config.yaml
num_attention_heads: 4
head_dim: 64
norm: "rmsnorm"
norm_eps: 1e-05
rope_fraction: 1.0
optimizer: "adamw"
beta2: 0.98
lr_head: 0.00723
decay_fraction: 0.666
train_tokens: 303300000
MLP neurons of a small language model. Each row is named by its layer, matrix (down: output weights) and neuron, and shows model dimensions 48-239. Each number is 128 + 32 x the weight over its row's rms, rounded and kept within 0 to 255. Numbers have three digits each. A neuron's up and down rows have the sign that makes its largest values positive.
Before each neuron's rows, "fires before" lists the tokens most often just after its 100 highest values on Wikipedia text that the model never trained on.

fires before: " |", ",", ".", "6"
L5.down651:184115076075128168093186129088150094117138081129135107146123168095092152144172131129102108150143126070130068142117113168145084161103167077137109100131155117106088169133138124128110166152154112127128130127105178139089087038093168163122131207122144119169167121120144099091107159121093105111148174159095098121096148127135120142172100153129144154153152161157109128121140112169157073160076144130139088116087153151101138133149120141075099134118151168125099125177138128105106114101129133087121109106104000161109125151106155131149148126073105167096088099121088093146116133193111142091

fires before: "==", "===", " ==", " ===", " |", " ("
L9.down1001:151102172101113139125088120146102132095151089129147104120133200127095092101182103058124125104121139163129166101151096138127112149073124120183131136133099205120045106166125182138099132173120144118147069141101124098116153169126092154097063103031128100092116111140129123130145121161111152129111110125131111157123166146167152086071124117108075117159126118107104101130181152137100114124067114117149117172102118115163129116111134160099129140180099079177095109108140130131136107102121105131050064143156108106163083116145045161107105125109085130135147100131171115136073140120082117160

fires before: "-", "\n", "The", "|"
L2.down1254:129124074104108173089085092124188140115129115148094054175125125110076113127156158095146196119125073109149111125123128199139133144110036156147113144131124071146040139187122068115127105112209129085129087097154071103108070157185096133131129137148161148102106091150168147110159115062128168124124094118162122173103123122123157101142149112154112179080071124139146140081143078179103162109125165174153130134114159132122139099179100125176118145122144129176153160066136075169104154167143088122150180129152116128129138178110168126126141137119108184106171062150119123151163106147099130110

fires before: "3", "1", "4", "0", "2", "5"
L2.down375:153149150108105131157122173117078146071109157129131111116108107109125133081155128149157143138122099117130106132168153154081116158099094179085122136167133133152156159179114146129106123044118199106066123164138128147132034071187136114106130138160147095120152117100138109105097098113143123180137147098105101131097127143080097116114103083129130130182112043103164147160137135143184132181082120099134191108122151089169135120145102156178118131106136128179128072077135151133134109123146144157098144199142122142104120186194134110132126140119132100189125171038074121138145167164082120160

fires before: " |", "1", "2", "3", "4"
L5.down1485:145123127119092139163132088126126130124206099215130153132164145098151102177129122165181117106110116121192062094157185133098121096138135122136161122186098144157114147150132143150145036110099155143161082145106082175113068164137153165154117139150109118199132158126128101090155212133110135122117166159141160091146104119159114082099166151069087178183085161131193153084128130140098071122122113162156145131152081151113132136093127080166084217116143112102121092158116167133163108107125175126133125149145190185121107118166110203158175132153147126068136130130110147112163134184142109114

fires before: " ", "\n", " —", " |"
L3.down950:163111141152174140168155105094111152124111109087120145167100103138169170132167117141093117171161112142090180109137156148112128173160174178080143152124135162230129067123179089080094119197171144121094176130115103075128106155125076095100167145108157155114234142130122196141126115142115070118135171098087169145162196125158109103101152100160148148149096116069081147149137138095127092143130116107115124075125134129132121058175160088149151088157204114182101140137171123183122121135106125154162100148113180159132118116155154151160143146118136148134091102089119156121133117093165128113

fires before: " |", ")", ";", ",", " "
L5.down33:109124142129140094116147111114115191163115155152102105066126129161142125072113128091067119140137118121073123140152179126117159108129155121138134134151161115157161107141125139151083129116126078081092154116159135174103144166129131163106156109159154120079107146085152140127164109153130163118121149095125084187090090106124129172167205207092118166082080139103178167110140184144109176163127065160069127156132085117109188125152130162146133064134090093116108122056122070118126102204078149181144099095132018079168100132197108121099161124115193174132159163155114181096114088108117089126

fires before: " |", "\n", " ("
L2.down1510:114086143081146074144171119168161132173115081092179133118108136129135140103115184092081095125112100100110133178128069126117152089089086132131134101161129160157155115108146164142104115124138125110177143134144113066141129110124126122137072129113098195155139172129111094176179181077131189111135115098122088055122133123115110102153134137056127073153151158127076086084064168113148120167099145118096138202155092107131116197113121082137138154130120098096104108125108212106197127076129123140151171136135203107095179119158079097126128107133109125105145181158132129152053204167105068156

fires before: "|", " |", "\n", "-", ")"
L3.down1259:141115101110151161127138200111112102114156106096116146191131166141134182151037120047138145153085111098117169090150129083136108142181180136141112111138170178089128104142140088205136123128099144121111122150144125093078126083169103093153072101116098106082146132167180182151131102126075128122141160126129162137126038105106135154074104125077127138121099078149118230154144113170135151152094116169157106134088095087179124122136129124154058146139056100158072147139132109089100126165073069150148148172110073138124096104146157156197152095127132087123134121084161158118139111086076147142

fires before: "\n", " |"
L5.down439:096133122156127158096111117107122135120160191146121108193055156204105103092175076075158182120135154123088123103092153120143113143131105159125188114195165126094153127138160189126144125097158158144172134080155155158099121178169136134131102059123183112139126165083125139119124065090162066112113133103083072125091189125164162065153126165132163128142099127102100161185199160161171134105160177109159100141082142159153094142143114142133153120121172154149129144158148095139142072132118171172146092121133116176121078153169146122170079084124174066094044120127101171089129112159102123134

fires before: "9", "8", "1", "6", "7", "4"
L2.down655:112120089160144102138184189131141149107116150117154095149095152158135122154097177124129130111072097165110100149128114183116185127128176121083128147129160116148101130155148099183106095227138069071081144109177091112118142072109104194127124137081089126172115067113128112144135120088095198150203175149164067112132099185111132121109072156121121108095143115160120149149139133087095116156109114168091197122128124113126125119193113148133134156083175189198088094107108098120163114093145077159127166147152179145113109118103173179094153136138127065073160030117081092142123189156096168161

fires before: "-", " |", "1", " ", "5", "4"
L5.down588:067115121124128101090132158149164146092140132182148144095166165170136107232056191158122116156135072139159128124140158084137077128103106142169117050120123119178085123155110198154131110138144120128133117168121129148132097149128154148135169095049125170149133167096133087104148134127077111127115141145219098166118119142158112076161144127087131177172079139178101163100156171082103127167063179133147116141183040156085140111096099078147095121094157148157081137092204141112132130127123165152119150104133214119148109143133105124086136106127165131103109125108059089161104112191128084145

fires before: " ", " |", " —", "\n"
L5.down161:160136110195091126145163185133139158128112168089065157123142128213128123036145121062097170095112069167099106138203101168111160138087141119058115154130152114107152098163113128128115160100113114098106153127159120092073133131119086138142088183165105124130171164127163109132181115115095149160128065146119122103173124119090120111040156133110127098166075134195147140114153108098117138120145101154118095105151143128087102152042121161143121102131181146151151140115140145148098178129115125123139133098151112201132158124101142158114104156143125152096142103139110128203127146148033091146

fires before: "2", "1"
L9.down1022:158113119168132112105139101169132142147093136108112110114139159144121119104188125189126101069119027144109153124187142164155152166147105185141132087094126137071166134130139102138147075074122123150191121129207121118132088164107081091126168104145117111124095138111126131174118109098179182175134165140113172142125125127188112092167082092131095138069097150148143105131106224128120119135088149083153120151122106154085115104162134117108185082131138071041106112120136073136182078173117066143143183142126115129124128131141207192117138140115114088137099174108101127128176124154121131146

fires before: "-", "\n"
L2.down332:096107083142118149118169119135124161103175109160136092050123158118187091143117184145143159113114142123077096158116157131065105113145154103141187115153091085097055212176126166116151121146128168132150131182114122165153122182113067133138120163131190144123111143188133135103134118090128127170137175171145107119071114136171098148119149078108100130110061140126166158149155114130086194149087092156138143139117122056106165088115157135080179077164122091154195123097157161143055151170143092124107132126062100126140060122117170121154135109150141137163126068089120100134098120116103141057

fires before: "4", "0", "6", "3", "1", "7"
L3.down1467:144107137082148167227135147176117144138119142113121213086106172187123157151158144093120117131076096126082059120115128095066117092117120145131097146145130146133120132122169109109068140183125117111093177141121172145171094109089153120098139178056086125086083163191159152101097108114113123131131078141128047153152122120149110127099145118151115198164138148196131148134162134108093154147163140116142219136116142132045113169126177121115126095156121077122148124097151151124104144176091195096222107142108145077128131134113157088169105161139103140149080111131110131188160181092136206123

fires before: " |", ";", "L"
L5.down1520:147164106074102107123155104150169115122174116191141162093130118161152113191160145134099122123151086117154084141136103098149157130149127120143124153152102114062140136177112167101067161115133079120120063096151168120183098145127144130162116108153149141196108135133140099176141100155130123126134071113134098167165115121103162138149149124117146165097153152184112114148126130064114065169106135157159109090122174086129146132114167104089124137071089095133152083143091147095093111100131088182123114124081000087098137157112167112136099092133141121107091111155146112112130134142120153111

fires before: ".", ",", "–", ")", "\n"
L3.down57:147136094101112105141131126103100056101168075070151130095107196149151168140091101137126106113124099073134121112169124110127129132196105109088123106105139155049161099142120144091128138126116113086134149121101179112206103115142133144162142194076078081174175099120138114135113125171176152067111102121099177138109116135160106119160073125082124101132094169110124158138112202108083090140116150097118136123150178064150095121088167104172113117144130096136097087174116143052100155144191121165152138121131107118067120115118086127167132171172163136120116177140137094180137120144070220124

fires before: "9", "8", "6", "0", "7"
L3.down67:071123158074170182122140138148129106120123165139104123125152116085123169140114158152146067111148105129115130125163063146117073092135075158147141138071130128118164113209102048118205105193103172052111109100100097121131100133098095151130105132158170058145130130119120148150114107116104122102079155085134156169089166159118107146088145136060124117172077201149133056119110128116116165103129094119163190114123135123076110169073148094155124112130146176148123128145158112125119165083130184142162157169128071054109107118122060084110185146110123112238138119122158095153142171107123124134

fires before: "2", "3", "9", "4", "8", "0"
L3.down459:186121166087122116155179132148105105127113124103185108133137095119102112124122105122117113116144141049129111149157102198112113095183158221101165122122147148144127061120120117155109133122119131069100129090163120181155152094117169093141112157074099074095123045097049206068133104149127150131187165157086187201119041106124093105127120154114103108149129107139080162168149130144075074101144140046165177136116143136110112133123121117126110110149121152076116112132125149148096189130120109188108146117113136152100143148134138115121121137136129092149144117146072115134098132116113126143

fires before: " |", ")", "+", " medal", "s", ":"
L9.down473:133188181129132053102155188089151133123144178109126125115158154112135126066145154082098113141117095124110146127119110153108146104153087123157126096169134115126143067085130179170133151130141164120123144147123136163097135213136110168092163133112121093122116136116152158181088152153104140163091158116092143085128123178137137116171136123071175140126152166125120180136123142146194095120169096124126157119130098133073120132112124146180113100144138078108178181114106150110137066167112138088101141102172125156163092173122130180023127084083108152114102092158056112127109212140127108166

fires before: " ", "\n", " |", " century", " place"
L2.down1004:110109070079147173133147198149118152171109120111148058173096147132152137184071115089122095129131091123151099097134169173109118096175122138103144171111129196118099117164127053134145108134191123108112059109097102112150135126130121150117131076099055112178097101163131123128072111100102171163096136088104109081145081159182066109049141092095174116156155050167162101124121083158151103186184135131131148055124139133105112092138147129135128133072156093099128109139068140091152109161155041173102153160054104119124077123153156108148139067096104084163107137155138155156144123135136130183

fires before: " |", ".", " ", "\n"
L9.down1168:100071071145139129132124114066115136129122074103086182132114107145128106130139129116119124154138166109161182116108161186172094192074111161169218109109113124151090098139159184156061148110195142118090077112115180094067141145116151145145090136081089154092164138125147113168123113136178090122122106093167119105123098104147118065091169175145165143153153078169127143112135025129113142158109137150086085086180086125134173126111116145088117094144178182115166191125099132138118175138147125092151145139137127135095138132149104115137107141133105098182156112132177122104173117095114102098

fires before: "1", "0"
L9.down699:184201146139166138144132141067100158140165114123115103149103215131155125120083127139111101154104123124137137072112101113144170141097107132134164161133151148175117183141204103165145123096112193118073174134080057112167139131124135118112125110126040130136153123072164120124136087140152064054143131128122143154146154139181153099150097171126157128088206064163117139136072071153125125108186154127134117153143121113150103128124139064100140077089104135144102124163132138121027099147126150087127157163141118132110125158157090163139141100116101132138159118143198101141039060151110124098

fires before: "\n", " ", "E", "W", " GD"
L3.down462:114128064100099160108140089109072118164198102144097164156115118174158149133142157087136124171162150088082152090148165166091166225139176164104074160097100144137127157141128147166120190164117156090117082093077104062096161168122131148104074138094128112136129105119165125153140083131108184165098175165082077142078089131142122125118145156125158109140130091171138181122154162125123068134168137132067033059141165080096132088105144117120109125122173166104179091120130103112173150149121151102110167114124143116095155114144122105102121138078142152143045199092123152184135141185147064146

fires before: " |", "\n", " in"
L3.down7:117091115121184146152103095171179161180092049103102124145106161139109146064122114083115136178138080114097053136082109128110111086163103115128168172105189182125098076109146166170128156114137147122177147116147160128148092119147106173144122133126127101178138097150144058147150170112146118124147134084127145215113111121111096105160171141061099163114151208136138112131169110145119084180102174123089152122151127089093130149059134131135126148123129106112068081147145172089188148163119109106135146180093104106155144083147097089112197092092215148107100137088056106147109163129152149118

fires before: "0", "2", "9", "3", "8"
L2.down1136:116116159090138089160153102151154130135073170096124132119123151136119132121115114093168130115067152139125103151140053163149086084123156095089109155108153159136093169077119168184081141131087106167132130145156174095137149066089131084168105146102135178122156180153083140130177138126114122059145111118141160154079147134118163118190165071126132145165179154180094146117134100084134189120117144140077079130077111149072133162150149147137177131139134064116084143113137136062094124141054188130142140132070193087133162124167145186114120134112147123108112146098094138150114131064066111149

fires before: "\n", "-", "The", "B", "In"
L2.down1082:143141133157198151119082153125175158171141093210093121102162104108087139117149107162046107096120139163156159162124102168125139131105094113162102157126104123144080096145084112089181107118131155118141121138150172169112092156151078127166216115108150130119112140093155152165144168133238073138140115137095169123118177114144131164088116081170146122114150096112172124115152090139158097116084152134158131112107167126109154102120124112112136048131121158124155102082152078164131101103057131052208162192100178114113105141149161121121097154105104146129088029169146115127094141121152152159

fires before: ")", ":", "),", " |", ");", "\n"
L5.down129:182140186134131138131116137096098111154176169123105126143126145129070107157163137125152130116174183148131124098129131137117187102152057170086126105194116164073167120127141139087107170103124120139127122091085146105161110112155070129116098113162138165087177143120089184113124142145164177156202098103090119181170166073124136104131159138175124118144122149034117153191111111161177130089161113145134111129130123114126091097053111079122188099058149133124090137112133103124175098111126159174107178148108112107191143066146102148126150120081194154148092118122209120141133107159169191132

fires before: "7", "0", "3", "1", "4"
L3.down1019:111170114126088147148154164145065180170140089111130075118081226109170117145102099132119084160190144094063104165187128075099096145107153088163144152151188122098147134129091132182149092092126138155087148118137098109204158122124160184078126178118062188111107197113130106107092109140161081131105092122106087128111126112165168159174179207183127117097124081166127120081112114129082109102116128102087111150075165136129095139156088163180142153098115052129088147127106086117086124166094158098094113151102099168144151090122137107117188113140121185159146122064133069198132117133161151153

fires before: "6", "4", "2", "3", "5"
L5.down908:130097138097116127164180115127072132119125106150109193140134160164113117155058085088171108139135121133115140159186145109180092110081111191096136086136144120168126138098138048203143126112144140140188149094161177161086071135102133117129082057139124129130184186157112180106026125129119188161130221159115144128141111122156154136170118194090119096167096137149151186188094081106119126119135113127179108158201169075110168134181141074129153111116119103157145119151076134119087151088110129075103161068116066093098144116147113132090083121145113197097097159129082101106163108116092129159

fires before: "1", " |", "2", "3", "5"
L3.down407:173180108117058127150138126163117131068136128224127145123163137127152120102141151169143146119081132103143118118156149069128143142144120122158139124136117104113233179180140132132140042084128104173131133136160118103127117183095120143140097125143091119110156117158116143095167128128101156126160144135090062200117175135104132129132098162157148249127102167113084162120177150113118088173089123183113139137134149150136120139114143147117104170079152110120109113115161072144152115096136169149149117156154000131112147109132157214136124120157116143050111142107139133094125183123128175170

fires before: "1", "0", "3", "2"
L3.down946:157135112090101118131145106164103136074161089255113141084144121158164095130138172153138123127089129130150116125137141068115144155144122125141110094135093121127223170169126119159140049091094102129113111163150097094152138161080116128136102146144106097108148108151107158088140122121097150119142133135128108159159194133145111114131106143115127239142102131159118142116192133108105109123131104159113134146114145140099132125121139126111113169107180123113099137106159091146147131099132165118132095152155000094094138134116134235110126121155128143020107153090108146103138159130115152167

fires before: "===", "=", "==", "|", "-"
L2.down988:173090142124146185144083131173120144127129147089122037186147098115057138140092111103152123076115141166134113139129094149171110138088139162140149128128133138155121081146084090090166104133139122112129092095115118139147185171172113183124148111078146124129118163167151137156167200085144175130117147203154081136126146073124126130072123119108120158139083106122175154031107124136161060136120083108155159099115124135101174091115085158185111156137142113128093178104107152123174104123156085121108052128129090112145126079147119147130082166099141142059168123175136107119090164109164121128

fires before: "-", "\n", " ", "1"
L3.down1217:139164114151144140128133142121134157155161030170123173163151127142191086123093121104102068109134186109122152116129064136119142209081190153149100188129134185162126105125161123130078130064149145088075071118101088155163105127142133171110127149131150155182151155145152152165136105100138112133113126096126123087109073116136156197139118141087125055141129140138088111085149178081151098113109124092092193114186167126108129087173126132084109184135141182182187144175106111164095120199099146111125145130124197132103192089103136145099074099166124173153112110119093139137157092120165078146

fires before: "-", "\n", " "
L2.down975:108146186079067100130152099125172176101129085132084126145062065123134198188125182102119088087117139156122166103164149082097050104151167094184133121150114082113060129192070173164134166111153149142134155179135123163155144116136067078116120124168108165049098109091140147104135088114141077133138086140092124127117126142150141158132126119136119139189077077179152192149146112131125182093076099135079139116131173077131124125161115177124118153154108142075118103084146127167114140105110111133117184121117216115130096097118143098107146176103115177128101137069191131107101116156082128106

fires before: "-", "\n", "E", "W", "|", "s"
L2.down1148:083147150092132116152092127154143161050175147118131140102121175112128094148159122091177153106169137175105209158171117091114121159117118157074153155101133122191126188245163192131138114141180119174080125104132133106091118128186100094145113229134170137097054083108141096165144100076174132191165143135125131125116104134158128057184130141145197165140136075115125143129137156097161172150074134167111120140138150121104127147129114099190155150091165142182111092072065142118134139127058140111067118223125153130133111097153131124148152087126139148118097193105098141107084090188138127127

fires before: "2", "1", "5", "7"
L9.down133:109078133110097096124166096173147124150070127142104135136108091132097134143106151123194119113076085170126099183146162130119105125143104169068123147153106185142094112103144099113106022108149164165094177120145123129152139167086099131140147108150153179152132110149172178143101137144145153108139121140089133149131104149131125157086099096110147186160123103135139118133137153180139175109089158116185136122099129115096092122201121051124161160119147089137178141133077148120103114131142123120116199132143082140103137179145142255164193151126142180133083196129060133143161186186067139168

fires before: ".", " |", "″", ")", " mi"
L5.down1084:097111124099158075123167108102148173143163096085074105122069090165101098116140146105110142151157154173146196134153101123142141164075101143100074116109050092210112082148107142136169089111138184136132112143125111128124117149082150170119088086133148160114097174094132142053102148102129139126129127121143113125146161094161151102098145117091169149163178104097096111102073185210126161088114144117158198162100133095121127121092107129113085095113105112050176163161137219088143121079184150131105114116155177095114125113123085074076182138114128134156163123146141151148145182129122081143

fires before: "2", "1", " |", "4", "Admiral"
L2.down955:117109070136145144114158117100079140150106177129131143129117140119138112150151073104092144119129097144137139110101107129117159069112126156089109111122135128100154135075084080191055078153126129141155086124118120110112125117098152095149080133170111138113221046154138155086078160126081177186129122155138121140110101090108122130140097099155089188143129152172133130072102080118119073201110180074119090142090141132119127180084116127131116155152146118140134179057105210123151127076151090155121177094109102134138129115122129143119115151092095122125115105132062122091121122102150104141

fires before: " |", ";", "0", "3", "4", ":"
L3.down85:120129133139111139118180210174114112150166122105077148125129159146126136132200133110108118139046142164109133129136142085151173159104131151148135096135231152171144157128070149192114106143107124133142126103170137127125105133154052109080148090140150112164148106159127161131091087127109116139117151211106139181112101070166198159103178151104101117091136172110167113154144162132145110105108131103159121159121138136152078126101164100075110187122127097188135131099127140139143114180081123138146092142131128119106155074086099159121096170171159177107091092164092130098098107168096152144

fires before: ";", " |", " ", "6"
L5.down465:135155122129138112151134120179151118149145106164103115187095108142133121093154119138093151098117137146167127112125117132137143107115131178144122164139122153127150144157094180122126155109147112136103094147120150092130136123107126134131121129125163102158108123121139133131143156102153123120136176144103113154136183128138124100139108124097136126136155123126142109152124142150097106105119153171075136145128091126131141130103146151127100122114178148153113116114135086115142144119155150191113096110103000134139112135089148148111136118096113131106121142146151132159138126151134146132

fires before: "-", "\n", "|", "="
L2.down1333:140188143139120158159102087120148037113127145178172127133139057138146160122168111119079115161089142130053106104147142251147153134115141193108143133129092095154158176150105085136108134102137134108160099118119111084122146161121172141140106095178173157098133167108185154180156136141178142211034099194139155151133160125131125141164108104139109151156118127092122093084163159055092146113112108145129166161171105141112143096138123119114128098156143176096167128131172146123159109112179155045171106178129116141153118132157157143192152167111139168182099108143190073143127162142138118179

fires before: "1", "8", "0", "3", "9"
L2.down462:166140186096080185122152122131113096181195126067114071113138100114101077057142129140135149197148094153162101117149163134138096133168098179083158091193124098155139114187165121141117194125167144136143141168174125135165119136148140090151180129162128116137098070094120123128155098138157086123109124162097105164116121121135087163155098102114148131174139073114150123179112153104115105174125173092140159137174135126109142111149136128164139115146104087148080093115170123147119123135143171139120111125131125082075135123126118153155126169106248119197108092168133118121123107127142120160

fires before: "|", "-", "\n", " "
L2.down322:098142120155113144099103121105188138124106175096103070118132098131150146142101154099095096102144134112145165142118071117153141124115136101158121110164174071144106090151097149094116187069189133092097151121093138114134123152155122146155165111250142192104164173155170103138116117079194146135106126150153103183128125087168148180160119123150132155126044119129187124112131125177125129102132093170157126138184186113177111116205070140110118151163096135137114173086113118170151116122101034085102157094104138170121126143128154100155132168154138189137128100141131102157164077102119172130

fires before: "-", "\n"
L3.down356:105130127180172099126106166087115091076151115096085105129147092169159151125103101127097160089166092147096160084147116056202114110143134143116132147090142097157151073115119201114152138110145107095053150107170104126075104137090102136110081171164107159091112113121126126127125149094141125078145164125150141043166189157136095155186121090182113157129104143083128163119148138114074119167131127133090099156166177100185116080170116099100114122073140177142073129067088112166084178138078112136169134112140104160099108072152163152139110104168134113190074107100171154117158123094143185142

fires before: "1", "s", "2", "9", "6", "4"
L5.down907:121109125136141133117118169123206051159134165095154129148118070070123155148133136144130181135144125125078161161096139106106135162071117120113142157170146105143156140123121087184069117089132126121128134106127104133093143115177069113161082135174127127082146156161127138128162143158085127105166119137115099220176140152152139128131103127191079189162112149057102179094147091183079112090119184139176162117144082133142072104124115031122143097119134094107121147095148123131079098129083124132130162117103136016116142127177175200137193120104155085168096182115166109170109131089167110173

fires before: "-", "\n"
L2.down522:147197111155130174181156142124159121132113118176182092119121154124121119156166122124097070052153140162094106127120122146144097133126092122101080093146188098126110150152119156108124199093135163122085189132106150105104131133172150153195162160245191127110119190115140141137102117108163076163086112156075154141129141110151171157168160128123078213138094086100217148121095145132108150096148135126153109160154119099143111114127100164161162086142039148135128159163181109179147166139152073039045134109102130176073111157103174134168140139109118155102129156163167109139145142183159190141

fires before: ",", "–", ".", ")", " |", ":"
L2.down590:155138092113156154148185162128149129106199148087092128134134084134100119163118106156098104104152095084073174083152080142139091148127107159108102113206215138117162149166145138154064131069116105080172156116169146161111112104151161099075123157089081154083124107194182134163107156147113101090133123145118106110107117135163124165150114172123107137141093163102140085164095174129158051117123113122100152106086179112123088149167152129110118224160066100157087129098139165120110153129102131099130127130126149074172103082065117109158150146166129147148085155131143116217135137078135094152

fires before: "==", "===", "The", "In", "=", "A"
L2.down1222:125138099140153145135102163145173117136115158109122070147114158118127124129106144073128115065128106134142102092123112140115112080081082154114129151109136083104112128174132114144128141162125117123161050077128099070136133155135162160179132049074129125188093107147166099135115178056107237114143203147193133192125150092167173089132089090137131145054105103104153163099132118154156067132186143150163124086222125121160127131161030165145204129131131156152089123138069134121107092125172074154112180137185088163162085129125151130153105137095154130141158089070169137196162102085125158090

fires before: "0", "8", "9", "3", "4", "1"
L2.down1102:113123131093165116106179169106181097079107200170096143190059150109107103093132133069065194145140137166162080120066126161087147135130131143089194074145089099091150142083113171155125121123106095170049132047186145118125121127116130113161067172135130175170072136154100149114111075134106161121182129120122070116090120118070183082157143101153186159135135076184131166189141124106114138120131110201131084130111134126147153115175132128109118151186106129115086137091139114095142161140177099120094110131121126142079172150073120159066136147138092089074159106069174125162160109152100137113

fires before: "5", "8", "6", "3", "4", "1"
L2.down1172:089113157044126072141122110151094190126141165173058187038102145138120144116110105155131097155093125129101027146130145090134137084153113115097110116124143138108105172109133128143039093090128125163184148115147186097159160073089117070123087140132184123151189142191115107169092142132101131151123101097100130161081111090133114097134104109099184169127134146165136117117127153097077109091179142105139126138142132123130135113116137078163127138172122122141098127103149135173152158126092120117133076127154082095158183135138101162146073134161116139159105158098069194177104132123149136148

fires before: "|", "-", "\n", " "
L2.down909:156100109094110124116110104101213135134167128096177118143099082178180154159163125104095168105101081125119170106142137118163115095119141115154116088162126091181068122137173162104100154039172127112079128102107072118046122145128163168092132151172119134069155145162113150132133099116106169121085219131117075167125077117134122151161150105158139136075064129098147150106129116139154107105120143142134152140171163114139126097180140092088090154157097132058130147156084124156178115114128032117142138143123153168132089104128177105211133147129143176185112126089088134208157056105109142120

fires before: "-", "|", "′"
L9.down558:084081106112149154109077194099105091084094173133082145141080119129118107147109134104143084144091153122094120084112094133123142080140157173172150152049112087099085119139206079134124158104132156149167077075098113127090114105149165113109098096148133165122108093145185150155190084146098152175122170161224122096126122130144128112102148079135177157149153131142144080125170136119137126121095128089088107178116085110143212072204138141113099169161139136118144148136174161107076087126119051088104075099064139125129108177093105126128034110118085151180129076144122152109127093106134078136

fires before: " |", ".", ",", "0", " million", " m"
L3.down449:169116125121132132130090136152146136150134120143064055162189134112130142153118126138098117161130158130154142090157151130110077114107168119118142022076172161158115201175137065081100162102152093141155100140128109148142120105144172127155067111060134131175124093154116112163131132118073111132108145089113110120097079162095132136142161127082118121127087083170107000143113115141186123179090128112124079112153116153159090098100139188120148158127110078150110111122091192102102133183095131169048134202143107095102071120136071102123094129100127100127155198121089168145085136150170103113

fires before: "|", "\n"
L3.down1454:184192052084127148152076151129096104079106133141087117133127115090188154129193115165177122174137144128106114126181116112185143152162101155158087148132158119120135123104089147136108137055207140134079168147132146122070154121088139083134093150125145185089126154114176106143133152141104148112137144123118136112076100131155173146168105171145164128162124122141122152170167148140114081105144130156112096133115076122146097065140086089101148136128123170169061172109125135114164047137079117152148124106093177158103141097132225151173118085206118148165081113099115122170144144147134183129

fires before: "1", "2", " |", "4", "3"
L3.down778:093133100107106132134228152140128116114089124117141112153137120124109140154132077135052167124160157145147134132130121155174125213152166165140108145090154167130181123093144158148078137130117097105107151114185144053130107092155086140121145153134088148025126138215107142113128104140093099090158179119105123154095149148090172146127104111103119189158067129174155143109122131119107067164078101147156110118133093143103097173151123138130122127148119124136151164072211154100109096148139151139185102171151057100129145109069137158116108180087122152066100124146125157116115177105050101157

fires before: "9", "8", "7", "2", "0", "6"
L3.down797:138119101166140139101180121150198179132160132108033158078124183165135085149164143130136151105110125152086132170142082071163168195135128085118167137122066177151139106163123103129115090115120152182097185095034121128084131125097135089093097124124099150116113117126131076110101134134132074124146193154115190103212144122110098101116075141126128160145147091159128115149132133219118142116104141097127160106158169052152117107152160113113104145086098085171116172090094122111131161076088122116150130207159044088069156114133177127150180183187131144134071102096159142133128126119104174185

fires before: "|", "\n"
L2.down545:159193096119145187134143101121187159178200149088132107118122148117089118157181077082129155122127121116108156068142136136145107056150106162160155133116102093154108124171135136088142146020200083117114101142126141096142203135109150180073156095124128157103066171125099073120168061068107146131132093117191131059166145118149165113113136096121166134096132120128131112057158164095145058078137135149163114121181106111177145103146106213160130110109157136061142114104132125141197124102123141108167155136134143137132156172141143119149136112125149147063167116133150121070117122147163132093